From a checkpoint of a small transformer trained on Wikipedia.
Architecture: learned positions, biases.
MLP neurons of a small language model. Each row is named by its layer, matrix (up: input weights) and neuron, and shows model dimensions 96-223. Each number is 200 + 30 x the weight over its row's rms, rounded and kept within 0 to 999.
After each neuron's rows, "fires on" lists the tokens most often at its 100 highest values on Wikipedia text that the model never trained on. A number after a token or word is its count.

L7.up43,203,171,202,236,164,255,139,214,234,214,197,192,215,188,179,174,191,188,203,148,240,202,164,253,163,211,125,202,205,220,172,182,187,220,235,165,216,201,193,186,214,206,210,182,250,195,155,192,198,203,155,206,243,198,210,214,202,191,237,217,201,165,203,194,192,131,190,227,220,199,229,201,197,189,201,203,222,110,206,173,225,242,218,231,168,198,162,190,242,225,233,154,208,233,231,225,185,182,147,210,231,211,174,179,271,213,189,235,250,208,189,187,193,190,252,207,231,271,216,205,242,186,199,209,240,265,163,223
fires on: "===" 48, "==" 35, " ===" 8, " ==" 7

L4.up54,190,206,222,221,185,239,176,215,200,230,176,233,225,189,198,210,170,180,211,175,204,212,99,211,201,259,219,226,244,251,186,186,216,192,197,199,212,209,176,184,230,218,182,231,253,138,200,171,222,203,211,179,231,190,206,207,234,175,161,136,171,220,209,204,230,196,202,146,184,214,200,221,226,221,180,206,209,171,191,194,219,183,167,248,182,179,170,243,229,190,188,201,178,211,213,230,230,157,177,196,218,225,157,142,217,122,179,215,166,204,154,150,201,214,166,241,167,261,198,173,146,224,235,202,240,246,200,153
fires on: " of" 25, "ba" 10, " course" 7, " to" 7, "bar" 5, "book" 5

L8.up734,205,214,184,210,218,240,209,151,186,175,223,199,186,187,214,175,261,138,242,190,190,193,236,246,169,162,182,209,213,177,237,224,174,217,162,233,207,154,177,248,163,165,212,194,227,208,233,228,170,253,232,158,241,183,147,209,191,189,218,245,140,176,190,228,242,199,193,232,195,149,191,179,178,234,218,140,205,236,195,188,144,233,259,214,203,207,192,197,125,188,234,218,238,177,170,280,224,187,223,206,207,235,167,172,192,208,158,191,229,274,160,205,191,226,181,140,220,182,183,175,224,208,230,219,196,210,195,188
fires on: " in" 25, "er" 12, " Title" 5, "r" 5, "org" 4

L8.up943,199,221,178,234,194,215,235,235,235,195,155,183,181,164,188,202,170,210,119,179,179,198,179,171,198,173,171,210,230,247,162,195,183,173,165,206,138,197,222,216,186,146,185,179,219,219,209,140,219,199,185,213,188,187,223,146,299,180,230,203,183,220,208,224,272,186,225,197,179,176,254,223,229,221,188,239,228,130,207,198,149,175,151,236,209,197,198,169,189,194,237,227,217,181,227,256,190,224,183,170,217,272,192,191,187,264,125,181,215,214,239,221,222,215,204,208,171,257,196,195,203,228,254,234,258,214,233,201
fires on: " |" 32, "-" 9, "p" 5, "⁄" 5, "ber" 4, "f" 4

L4.up645,224,187,203,204,193,201,192,198,283,181,176,160,193,150,224,229,229,166,190,270,210,139,227,233,205,203,174,217,256,194,184,208,202,186,176,172,224,216,171,165,191,180,225,161,225,145,179,212,185,218,164,181,119,191,210,273,207,169,182,204,188,176,223,217,228,218,189,187,204,242,185,169,217,203,233,264,147,222,173,256,197,197,197,192,203,215,169,246,273,237,181,240,184,167,238,214,209,251,231,209,217,167,99,202,199,191,213,228,202,160,213,233,160,224,182,190,192,208,217,188,153,202,170,163,204,254,260,208
fires on: " Ho" 18, " of" 13, "'" 10, "re" 8, "stra" 6

L7.up483,253,246,224,158,193,239,168,164,161,201,220,210,239,192,187,220,224,216,214,207,237,201,245,182,179,235,202,264,200,237,210,182,217,189,196,193,163,177,156,197,222,266,158,234,164,179,143,170,176,186,212,242,180,150,132,207,178,198,156,202,186,207,195,170,276,185,181,156,154,229,224,237,205,243,173,227,222,198,156,234,196,168,173,203,158,203,178,183,247,223,177,178,158,249,206,212,241,187,223,268,209,158,192,209,170,157,250,199,280,220,177,190,197,197,179,263,199,212,150,123,196,236,182,234,181,225,138,186
fires on: " of" 34, " to" 19, " out" 8, "ing" 7, " in" 5, " for" 5

L11.up37,162,185,188,210,196,238,190,228,190,224,211,174,207,163,251,222,139,173,181,230,159,172,200,215,195,212,186,193,255,152,237,205,196,208,218,172,194,191,246,169,191,238,211,202,178,178,210,160,193,189,159,211,185,247,231,175,225,192,248,278,182,178,136,185,187,122,189,183,219,198,190,182,171,204,173,244,173,219,212,226,196,181,168,198,196,188,211,260,205,205,153,220,225,158,178,219,251,209,200,173,244,202,230,184,224,148,201,186,162,218,205,235,194,237,183,135,183,233,179,235,172,221,205,211,204,251,191,206
fires on: " G" 33, " P" 13, "k" 11, " D" 9, " K" 7

L4.up938,215,204,261,196,232,180,131,248,197,229,197,185,173,149,278,196,181,187,222,194,194,210,180,240,158,176,151,194,200,175,210,189,162,223,198,197,201,227,203,153,145,220,220,217,214,181,288,225,218,228,161,239,201,159,188,198,230,120,205,160,198,209,222,175,187,208,203,152,255,176,205,172,168,237,200,254,209,158,235,213,226,156,203,210,198,280,215,228,148,209,202,179,228,147,152,169,193,183,206,196,196,137,160,191,213,186,231,229,212,194,164,189,213,195,223,239,206,242,146,216,221,223,201,231,220,224,227,196
fires on: ":" 18, "ab" 14, "ed" 14, " Ab" 6, " primary" 5, "e" 5

L9.up915,174,201,193,166,210,196,228,217,242,241,197,191,172,184,156,178,180,182,225,231,192,147,168,200,159,200,156,140,125,204,226,234,236,156,235,265,199,180,178,167,242,211,205,204,230,219,197,202,176,180,239,223,219,215,182,164,157,208,194,211,148,210,201,221,189,256,196,191,226,144,199,216,221,230,169,228,158,202,196,207,172,217,195,216,235,275,207,183,188,205,221,245,187,196,163,181,150,187,175,218,248,191,187,228,230,239,130,181,208,168,241,224,208,225,207,241,217,222,197,207,240,153,243,196,197,170,205,175
fires on: "s" 35, "-" 15, " " 8, " |" 7, " and" 5, "4" 4

L7.up563,228,222,213,196,169,203,206,182,158,172,207,182,272,208,217,162,230,161,176,201,205,196,209,261,190,207,197,168,238,225,220,156,167,173,152,234,226,199,194,162,138,179,216,227,193,251,203,178,206,213,170,170,282,236,264,202,224,163,193,225,169,198,185,215,176,190,181,238,187,236,186,231,170,189,256,162,237,198,210,214,179,182,232,168,178,246,181,190,177,243,159,187,207,142,186,207,173,160,201,140,170,246,194,185,260,146,202,203,222,243,166,204,224,201,188,210,211,142,164,165,146,261,237,230,220,199,191,173
fires on: "er" 16, "8" 15, "9" 12, "r" 11, "F" 9, "per" 6

L8.up616,182,168,252,245,210,195,209,248,241,195,250,193,189,200,218,193,239,233,198,153,160,235,143,194,181,172,223,185,198,267,145,178,240,207,181,194,228,193,242,230,157,189,187,190,181,211,203,169,194,174,256,233,202,166,168,243,201,256,241,239,150,219,195,169,238,156,163,259,195,188,206,222,197,231,238,221,204,189,246,183,177,205,182,157,202,207,234,224,108,210,187,225,206,179,183,228,205,179,240,245,220,220,194,164,201,203,167,238,173,197,224,188,215,156,176,200,233,194,183,207,188,234,139,228,172,221,217,212
fires on: " the" 16, "al" 13, "0" 12, "can" 11

L9.up317,218,143,259,199,215,164,224,252,189,213,261,169,154,225,218,176,250,209,207,212,212,225,230,199,221,254,228,136,210,219,202,198,174,200,197,272,142,232,194,216,245,211,227,152,266,215,185,194,176,226,254,159,145,239,169,188,243,203,196,183,150,175,219,212,221,168,209,173,130,154,183,213,180,208,191,227,237,221,150,187,242,202,198,227,200,188,221,243,165,170,209,186,177,143,189,235,220,237,197,259,194,179,210,214,190,212,216,215,221,217,239,168,195,231,135,211,189,195,187,189,258,190,243,204,252,163,158,195
fires on: " " 35, "\n" 26, ";" 8, " in" 5

L6.up414,168,211,182,221,203,200,149,193,153,221,154,217,218,211,150,192,164,184,182,188,215,219,257,263,160,170,201,160,215,207,178,227,203,177,163,188,223,159,185,225,224,180,201,154,182,196,214,154,184,258,217,205,157,152,271,234,216,193,209,199,233,188,175,185,209,209,208,135,239,209,236,181,172,176,183,217,230,207,221,213,193,155,225,214,183,205,234,178,235,144,216,201,237,148,206,214,202,171,214,155,224,222,177,166,158,168,181,224,213,204,195,184,219,217,195,195,212,148,254,200,218,249,197,240,150,232,204,183
fires on: "0" 42, "gu" 14, "per" 7, "cen" 6, "he" 4, "er" 4

L9.up310,203,176,194,196,169,200,199,245,195,190,203,224,236,177,192,193,197,178,192,218,238,227,181,236,174,211,196,198,230,221,200,223,180,153,194,179,238,187,167,189,189,223,155,162,253,198,186,234,171,205,195,223,203,213,210,196,231,168,240,198,202,152,146,268,182,198,163,212,172,178,216,193,195,214,208,249,266,182,211,191,211,226,150,196,225,213,165,169,240,198,239,84,217,222,153,174,222,166,222,206,235,255,150,231,244,229,150,183,222,171,242,215,193,186,222,213,225,205,180,216,205,202,176,193,219,230,201,179
fires on: "==" 50, "===" 17, " ==" 10, "\"" 6, " ===" 5

L11.up310,209,207,207,241,222,172,170,196,205,222,191,198,230,174,189,270,144,219,220,233,192,187,208,179,193,165,171,242,249,216,188,171,247,200,230,155,177,216,232,220,143,221,191,197,135,210,239,213,209,209,241,206,129,158,171,223,185,230,221,222,164,196,160,187,210,152,156,195,250,235,230,208,222,171,189,207,283,163,189,211,191,180,232,217,208,214,190,152,199,188,121,213,206,167,127,195,195,172,253,156,240,180,150,204,189,194,199,171,168,147,154,204,176,184,172,209,226,218,224,194,198,195,149,236,183,212,204,169
fires on: "5" 20, "0" 14, " H" 11, " W" 6

L6.up344,223,158,223,166,195,191,184,201,189,151,218,217,199,176,204,148,224,169,195,183,262,212,212,225,141,253,199,192,175,181,208,219,180,250,213,163,175,182,202,172,190,186,223,255,172,170,237,149,193,221,174,138,214,173,194,135,169,189,212,233,206,212,201,216,232,152,201,200,195,208,199,288,160,197,177,205,166,180,186,214,202,193,146,230,173,210,206,224,183,209,237,225,247,165,129,180,177,195,221,205,180,149,176,176,198,187,205,211,234,182,190,214,210,184,210,250,255,192,224,240,212,236,172,225,181,251,204,181
fires on: " of" 40, " |" 10, "in" 7, "e" 7, "o" 7, ":" 6

L7.up654,210,204,173,239,243,202,195,255,197,113,177,181,196,236,243,174,273,196,179,175,231,193,214,203,234,163,172,170,172,229,158,153,227,192,230,222,176,244,196,208,187,211,137,199,231,186,175,215,156,174,252,153,178,134,232,177,188,226,241,258,146,213,156,204,164,205,171,200,203,181,218,184,168,184,229,139,204,191,202,250,153,133,208,187,241,204,209,193,196,201,192,225,194,179,130,217,201,195,203,210,255,226,185,178,200,227,211,213,180,237,209,198,143,219,217,228,224,167,162,162,162,181,205,229,207,170,164,213
fires on: " many" 17, "0" 14, " some" 10, " several" 6, " various" 6, "al" 5

L6.up775,225,213,174,171,212,218,204,171,232,189,179,212,247,192,257,220,240,232,223,217,185,176,195,182,218,182,201,229,199,210,256,215,167,200,225,209,154,206,181,158,182,166,200,181,199,268,175,200,193,177,192,237,203,230,145,207,197,237,208,189,221,228,177,221,240,185,144,144,162,204,209,237,179,155,225,204,167,194,223,217,269,200,215,165,193,157,187,200,239,182,185,195,163,242,174,223,156,137,227,208,163,227,236,124,157,152,172,178,192,208,176,229,244,220,204,222,197,197,229,181,211,186,232,183,234,246,210,221
fires on: "th" 35, " of" 11, " out" 8, "ir" 7, "s" 7, "ul" 6

L8.up323,211,160,172,168,197,197,188,201,132,206,215,207,219,198,134,207,153,223,170,260,170,150,165,190,209,189,187,229,202,203,228,261,132,170,211,240,233,191,178,266,201,192,174,217,230,197,167,185,196,165,217,174,201,158,190,219,241,191,278,151,207,172,218,179,156,243,197,161,228,243,204,206,234,186,218,214,186,238,226,215,225,242,188,165,180,190,203,248,168,204,195,220,170,156,215,218,247,191,179,221,226,250,158,164,240,199,218,199,191,214,224,234,197,175,167,153,203,166,203,231,234,217,230,189,226,234,235,296
fires on: "1" 27, "0" 17, "9" 14, " " 9, "4" 6, " not" 6

L7.up723,242,252,173,162,195,215,151,261,184,176,262,219,211,172,208,217,188,164,159,187,203,197,169,205,204,216,198,167,213,198,199,150,195,281,184,213,183,183,179,215,199,205,208,175,194,175,240,181,188,143,200,224,186,166,178,199,223,173,193,192,210,142,225,217,193,213,205,187,214,149,207,172,181,224,206,201,199,211,177,234,189,254,236,212,165,230,166,198,165,236,212,277,147,192,204,185,221,174,217,202,213,195,207,232,269,189,214,169,185,243,147,169,237,166,216,198,236,182,203,197,244,215,212,210,176,178,204,172
fires on: " |" 38, " and" 15, " " 12, ")," 7, " to" 7, "," 5

L9.up503,150,191,213,173,200,177,193,215,139,206,248,165,172,225,169,198,229,197,180,235,195,213,188,240,246,181,197,164,186,242,231,243,224,188,154,212,199,221,152,225,193,210,199,160,209,213,228,164,206,244,230,210,164,168,201,249,253,155,260,186,151,185,163,239,223,184,210,181,168,203,227,192,238,158,182,213,227,190,215,215,203,267,205,181,226,206,182,206,244,170,191,228,180,181,168,203,211,201,167,225,204,206,168,162,206,147,183,218,195,219,185,215,167,194,194,135,260,146,199,202,213,173,171,204,179,199,160,169
fires on: " " 33, " in" 21, "1" 18, "2" 12

L9.up384,161,187,188,194,233,206,195,182,243,249,180,208,230,211,206,187,202,192,220,197,282,220,177,193,227,221,209,162,180,214,140,159,145,131,180,193,188,185,184,156,182,165,224,239,227,238,171,214,172,176,266,200,185,162,199,196,135,237,207,219,209,225,191,243,210,160,196,198,180,237,179,227,157,208,142,196,173,237,210,196,234,178,164,170,129,245,174,200,215,179,131,206,213,233,185,191,202,199,174,196,265,155,227,176,228,199,268,209,157,175,174,191,221,207,266,221,222,196,179,200,170,188,220,200,164,247,152,186
fires on: " this" 19, " no" 10, " each" 9, " |" 8, " A" 7, " One" 5

L11.up210,228,198,151,195,180,217,216,258,222,194,232,157,217,162,211,240,242,241,152,204,240,212,205,235,191,204,211,199,217,197,191,236,165,159,232,176,198,194,164,188,212,189,238,253,137,204,210,196,220,189,181,196,162,144,220,191,210,162,259,213,199,210,212,204,216,112,173,205,165,146,164,206,210,229,127,247,162,236,184,232,206,175,207,160,174,216,219,201,138,222,195,227,256,198,191,207,219,207,195,185,171,219,246,195,191,161,208,198,226,198,207,229,241,186,221,184,215,228,244,187,186,229,193,232,250,192,176,236
fires on: " " 32, " (" 27, "," 16, "-" 6

L2.up676,235,207,199,207,249,206,173,153,209,198,178,240,221,136,175,226,177,154,207,168,183,215,178,208,200,161,192,194,192,146,187,186,163,230,190,170,203,181,215,235,181,192,233,248,223,276,178,184,181,147,211,164,201,137,230,180,242,186,233,206,194,203,162,215,215,184,187,214,198,214,238,187,181,238,206,186,245,193,210,183,172,179,176,240,268,257,198,158,130,202,205,241,197,214,217,229,204,190,189,218,227,255,235,260,248,217,183,213,161,227,151,180,283,228,200,194,195,134,204,245,195,187,245,159,180,202,261,191
fires on: " |" 65, "il" 4, "ig" 4

L9.up192,179,227,252,155,144,186,170,234,190,263,211,178,151,208,178,189,244,208,251,121,185,137,226,195,218,208,198,251,196,192,208,180,250,150,203,197,220,252,202,192,174,197,220,191,192,185,286,279,151,168,219,173,212,218,184,260,179,156,187,231,189,164,196,204,204,221,195,235,202,243,242,230,232,215,260,178,198,187,244,179,188,163,191,212,172,204,197,220,186,192,141,234,167,206,149,175,210,160,194,223,244,167,146,180,230,176,221,219,226,215,182,204,237,165,146,201,206,175,181,213,210,122,233,222,140,246,161,203
fires on: " The" 17, " the" 13, " a" 12, "The" 10, " an" 7

L7.up526,243,212,245,217,206,167,259,179,167,182,282,193,261,189,154,157,127,159,196,143,202,190,195,181,189,238,185,145,175,232,210,226,160,191,129,229,166,171,225,150,204,185,198,198,181,176,218,213,227,182,227,180,221,237,183,170,143,150,209,225,158,212,165,182,194,184,190,214,196,195,150,238,205,206,189,217,217,179,206,204,206,164,236,179,186,193,246,203,180,199,189,201,211,197,217,152,193,221,224,156,194,235,255,213,147,233,153,178,182,206,223,195,205,184,204,220,178,187,214,157,250,243,176,207,204,208,218,186
fires on: "0" 47, " " 17, ":" 11, "," 10, "1" 5

L7.up824,248,169,160,198,215,232,212,234,193,194,256,225,182,171,147,190,166,200,201,219,221,231,213,260,145,193,174,193,203,178,197,180,228,227,183,214,232,188,286,223,202,210,170,223,148,250,169,203,217,213,215,179,131,176,200,209,222,200,190,183,169,194,199,220,186,178,169,217,235,202,206,173,213,247,190,207,235,163,215,205,198,133,162,250,183,168,152,214,224,168,173,269,211,169,235,241,253,212,176,223,186,225,183,207,201,177,176,266,239,211,208,201,175,227,188,164,213,195,243,161,210,209,134,222,218,191,225,163
fires on: " the" 17, " his" 15, " to" 10, " (" 9, "year" 7, "s" 6

L4.up796,198,163,197,198,239,296,146,250,232,206,245,217,185,201,212,165,192,196,183,193,201,194,188,218,168,159,232,203,172,239,244,188,162,224,169,215,219,133,231,197,204,206,194,197,198,230,179,172,225,250,249,213,176,199,203,210,174,140,225,126,202,203,193,224,200,202,210,181,227,179,232,214,182,188,247,213,269,166,135,173,202,169,170,161,209,170,149,215,183,214,156,210,171,162,203,153,148,193,254,209,246,192,226,181,164,239,199,228,252,234,214,233,240,233,224,208,241,162,187,145,191,212,192,196,245,252,160,162
fires on: "-" 19, " of" 18, " Per" 10, "us" 9, " Of" 4

L8.up856,161,167,197,186,193,198,144,205,198,217,208,267,168,187,245,191,130,245,178,194,188,204,198,223,187,225,239,202,193,233,226,222,216,193,195,182,161,199,230,168,206,183,184,204,231,231,158,213,170,233,191,235,239,195,231,256,237,172,221,139,211,218,267,165,233,117,177,181,204,177,226,204,158,208,207,203,235,178,202,198,213,213,220,256,152,159,170,204,197,198,169,155,209,180,196,203,211,234,217,169,144,171,164,198,206,233,214,238,246,197,260,185,227,183,191,155,217,199,220,179,204,170,220,219,207,213,148,244
fires on: "-" 14, " of" 14, "in" 12, "o" 8, "on" 7, "ly" 6

L12.up52,188,165,225,157,244,200,160,194,147,217,182,204,282,200,191,188,227,223,240,179,234,239,219,222,192,164,251,169,242,196,162,212,119,208,190,192,164,209,198,190,165,209,251,208,162,186,185,169,205,161,225,196,192,156,212,215,191,226,188,262,193,207,134,160,211,195,205,218,209,204,248,187,262,195,198,199,169,187,222,204,222,201,209,197,225,254,204,152,182,223,189,151,257,160,179,193,211,239,213,209,195,220,224,183,242,161,262,224,204,178,158,196,180,185,200,256,264,221,247,156,212,190,214,267,178,253,204,225
fires on: " A" 37, "a" 32, " Sa" 8

L2.up449,192,191,191,214,208,238,181,211,170,174,163,184,187,168,160,176,207,195,200,110,207,183,128,174,220,173,230,205,192,192,233,165,195,224,224,208,168,249,168,177,187,205,243,163,211,213,170,177,228,179,190,199,191,220,208,208,193,196,238,217,142,196,182,170,204,165,163,181,181,175,209,159,175,189,211,183,204,210,176,196,176,211,188,180,195,226,196,226,205,186,209,213,209,193,221,252,243,225,183,192,193,270,315,202,177,182,177,225,202,243,170,174,216,216,256,187,208,201,217,256,243,214,244,199,200,186,188,203
fires on: " |" 36, " it" 16, "vi" 7, " It" 6, " Chart" 5

L4.up420,234,166,227,143,175,167,186,202,182,175,219,248,164,216,248,182,204,220,210,220,155,168,149,203,238,229,237,177,163,172,203,234,149,224,151,179,143,267,244,225,194,199,227,153,178,152,211,193,230,202,176,188,181,236,200,177,193,208,197,179,208,231,211,155,202,175,214,184,180,187,275,221,200,226,192,207,139,181,227,194,202,232,182,241,209,255,222,245,184,207,193,183,257,215,186,202,160,189,177,215,216,166,182,158,205,204,239,213,201,120,193,253,246,215,186,140,281,219,227,191,169,217,210,157,203,203,230,206
fires on: "d" 20, " of" 11, "al" 10, "e" 8, "man" 6, " work" 6

L6.up99,174,167,174,154,210,169,199,165,208,204,220,224,229,195,200,218,178,213,232,188,239,180,225,206,169,234,197,203,226,225,150,191,139,189,173,234,201,223,231,230,231,192,235,154,212,245,176,220,193,226,149,198,241,171,105,220,170,243,178,199,212,197,172,178,208,202,190,233,187,190,194,209,259,236,190,189,181,185,222,195,192,167,226,227,203,153,214,222,224,168,202,223,238,185,147,189,169,231,222,169,185,170,242,154,153,202,169,184,201,147,204,251,285,197,179,240,277,175,207,147,215,179,256,190,224,214,163,182
fires on: " of" 24, "s" 19, "en" 11, "i" 5, "don" 5, "ed" 5

L12.up785,214,181,223,192,235,173,209,115,212,189,173,233,247,200,184,178,171,171,190,237,175,267,221,141,205,113,216,182,256,204,210,150,202,189,207,182,213,201,241,201,198,221,228,241,232,238,203,191,203,202,214,202,223,156,232,173,190,213,169,181,188,200,162,178,168,154,139,206,223,186,173,218,210,199,148,181,215,212,178,206,247,195,231,220,219,211,216,190,219,236,209,249,202,183,239,155,226,174,206,163,187,168,156,242,198,221,262,209,147,195,217,222,199,174,205,196,192,197,193,192,143,233,157,263,190,208,173,182
fires on: " No" 15, "0" 15, "3" 11, "7" 9, "1" 8, "5" 7

L11.up399,228,244,178,224,204,165,236,195,229,160,188,156,197,224,188,213,195,195,206,204,231,149,167,227,164,155,180,211,234,146,202,218,209,180,186,208,166,207,198,229,209,220,168,164,176,143,169,197,129,212,212,226,201,144,246,201,214,236,184,202,190,197,214,184,196,176,214,186,181,240,192,165,234,178,278,234,277,205,136,276,213,169,239,138,228,175,183,164,255,212,199,203,231,206,179,174,182,144,225,182,234,214,225,223,212,149,154,228,203,254,143,184,156,205,198,217,196,136,183,199,219,191,194,245,192,262,234,198
fires on: " where" 16, "4" 11, " re" 11, "0" 10, "5" 9, "2" 6

L8.up529,176,224,258,230,262,279,241,208,164,182,212,195,216,167,198,190,203,218,256,203,174,195,167,215,257,159,186,197,213,203,251,168,151,215,191,252,230,231,204,240,186,212,212,233,169,175,212,216,272,186,217,258,173,259,225,190,162,181,181,213,212,245,173,216,214,180,226,213,239,254,246,213,221,189,260,161,138,164,161,203,165,199,172,184,155,219,217,229,196,202,168,196,261,216,160,167,172,164,208,186,171,189,242,167,262,201,201,196,239,248,202,182,179,195,223,200,181,191,229,152,209,169,220,228,200,225,203,287
fires on: " |" 44, " " 8, "6" 7, "4" 5

L8.up727,238,168,177,189,212,176,148,240,252,241,187,248,233,242,157,195,200,158,270,188,201,185,170,176,127,181,167,195,256,224,175,162,231,216,186,188,236,181,244,231,191,199,222,198,226,178,155,252,256,209,228,235,196,202,165,175,194,137,187,222,193,184,153,163,143,197,166,178,173,220,175,160,202,245,217,136,205,180,207,181,221,185,141,216,193,189,235,197,169,156,183,211,182,243,214,208,180,232,204,201,247,256,173,223,179,209,214,276,207,180,175,198,229,203,169,181,204,215,244,175,184,177,163,243,206,240,190,178
fires on: " the" 26, " no" 12, "s" 8, " a" 8, " to" 4, " at" 4

L9.up330,218,163,171,177,169,195,248,172,162,174,240,208,184,185,128,213,231,182,104,180,234,142,193,178,168,264,201,147,192,223,164,180,187,194,169,145,165,180,209,123,205,210,222,222,201,208,179,221,214,180,195,185,233,158,205,216,216,203,241,187,157,220,237,222,197,163,175,169,197,172,163,247,197,212,205,215,222,251,213,196,224,186,196,198,257,189,218,211,145,160,185,229,230,218,264,214,259,184,205,143,166,173,229,163,247,248,236,183,178,247,239,208,209,218,229,176,196,187,219,247,234,228,211,235,256,197,213,210
fires on: "," 36, " before" 6, " until" 6, " " 6, " later" 4, " where" 4

L12.up73,196,223,188,190,191,164,228,230,203,200,233,186,237,163,204,155,202,231,196,138,237,170,231,136,177,161,142,192,192,164,178,210,166,183,223,196,200,176,221,187,208,185,279,246,231,234,160,203,235,236,207,201,179,249,208,212,216,131,211,181,205,204,202,193,235,220,165,216,205,189,163,202,184,200,220,139,207,224,214,183,186,203,208,192,248,164,178,196,202,211,195,206,189,247,215,220,189,232,187,181,207,225,192,215,182,192,208,221,180,225,177,193,153,159,238,180,197,182,154,196,230,166,212,232,178,231,191,217
fires on: ")" 48, " Star" 5

L2.up507,193,223,195,163,223,219,169,186,237,211,197,256,150,137,206,228,233,142,255,210,190,168,174,211,154,188,229,228,216,232,227,162,205,230,213,188,199,267,199,178,172,194,228,171,250,225,160,126,196,187,250,220,208,173,201,108,246,223,185,189,204,160,198,199,245,225,172,188,138,130,164,195,169,179,187,176,274,220,191,203,177,203,213,215,225,202,190,266,197,199,197,183,213,182,232,198,208,224,196,212,195,207,220,215,163,143,178,222,162,260,207,144,243,208,216,190,173,278,191,242,150,216,192,200,124,218,233,184
fires on: " |" 92

L7.up326,180,233,230,179,149,252,172,214,225,175,219,240,225,176,188,157,216,179,218,172,200,114,209,184,195,217,177,191,142,191,191,249,230,199,167,235,217,208,215,192,159,231,195,188,195,221,223,247,188,186,246,199,215,192,225,154,194,189,146,95,199,185,214,184,181,233,238,231,270,209,178,214,152,151,187,244,246,217,239,191,175,222,198,225,149,274,221,216,188,248,223,200,211,182,175,199,265,214,176,157,213,187,168,193,259,251,190,208,195,214,227,211,149,195,259,171,174,202,171,211,197,149,224,175,223,205,213,202
fires on: " |" 30, " and" 14, ")" 10, "″" 6

L2.up909,237,209,178,206,176,158,176,202,209,141,199,169,206,272,221,178,238,232,137,201,226,171,217,170,168,208,214,224,234,232,198,238,191,187,217,159,206,161,178,181,175,214,188,226,161,179,250,192,251,226,168,192,229,249,97,263,186,191,205,196,199,177,187,150,211,227,222,210,246,183,187,284,189,223,225,153,157,237,172,186,242,175,168,221,201,191,220,210,180,233,188,266,208,233,187,212,205,237,155,184,221,200,146,176,192,190,186,231,183,205,167,183,168,224,194,173,223,186,199,201,235,204,201,182,187,188,181,218
fires on: "ment" 43, " End" 6, "child" 6

L4.up754,212,164,233,174,190,160,200,156,216,159,252,234,198,243,216,157,225,173,166,213,197,235,147,260,193,201,232,191,179,227,172,165,194,192,224,210,258,192,207,181,211,202,237,194,231,260,219,189,168,222,212,172,209,136,184,219,222,190,230,222,198,210,194,202,189,195,191,202,223,254,194,206,213,226,211,183,135,234,221,185,162,222,264,171,125,223,261,220,141,184,235,195,229,202,197,252,188,178,188,229,195,180,212,213,237,222,153,194,185,189,168,205,172,217,194,229,178,196,174,162,168,217,182,209,235,172,241,171
fires on: "s" 31, "'" 11, "per" 10, "el" 9, "r" 6, "ou" 5

L9.up748,235,185,179,182,175,215,170,212,189,233,262,184,229,214,203,191,177,190,163,208,212,161,211,194,205,160,202,228,183,194,179,212,188,227,234,202,166,195,193,251,195,169,216,219,196,148,230,219,129,253,223,184,209,209,131,217,185,184,255,221,196,221,235,187,194,207,190,227,178,219,117,229,220,206,237,202,205,158,186,185,137,225,163,168,222,231,200,215,251,196,145,196,221,185,173,236,190,237,196,191,212,221,139,132,228,206,201,226,234,174,214,207,212,190,187,125,161,166,187,153,228,173,199,210,165,230,234,211
fires on: "s" 24, " the" 15, " of" 7, " a" 5, "ed" 4

L9.up863,250,201,183,169,221,209,205,179,176,220,238,227,190,128,168,222,215,160,205,231,233,217,216,234,146,186,178,219,177,183,202,184,258,210,179,222,239,187,192,193,151,172,182,251,130,228,164,223,214,236,204,185,230,171,198,173,181,190,174,205,171,202,191,174,180,210,169,243,211,190,161,177,175,230,211,192,204,225,213,193,223,176,132,237,174,203,216,210,226,201,186,168,157,184,217,212,196,190,227,176,251,227,194,198,175,151,168,201,215,234,196,215,232,170,215,192,223,206,235,155,181,201,181,188,217,223,204,195
fires on: " at" 30, " to" 10, "'" 7, " in" 7, "1" 6

L7.up79,271,227,212,206,201,221,206,228,238,180,205,200,260,211,204,233,205,110,183,162,205,166,255,158,222,176,188,198,150,199,215,176,189,189,199,198,213,186,267,197,207,181,245,194,166,177,211,191,167,193,224,196,264,220,228,215,167,168,159,201,235,261,258,181,201,205,201,200,219,214,155,207,181,214,227,223,209,218,236,183,129,211,223,194,259,242,224,185,170,162,255,187,237,232,140,233,234,223,232,189,195,183,204,214,229,181,199,189,190,228,245,196,200,184,231,171,207,231,145,219,209,136,205,159,212,149,231,156
fires on: ")" 32, "'" 12, " and" 6

L6.up493,183,211,211,218,165,193,211,210,174,232,156,225,258,212,185,175,221,182,173,191,195,217,152,199,192,172,182,226,194,217,228,220,216,233,217,209,163,184,230,224,132,227,183,233,250,238,192,234,189,193,244,198,178,218,182,111,187,215,224,227,208,185,178,144,174,222,200,212,218,240,207,201,194,227,163,185,197,131,233,127,172,212,191,232,212,168,140,199,205,214,231,216,186,212,178,211,178,165,203,160,228,184,248,232,141,193,204,216,274,177,217,203,238,211,194,226,227,302,248,168,210,193,180,186,227,195,204,154
fires on: " the" 21, " a" 18, " short" 8, "a" 6, "'" 6, "-" 5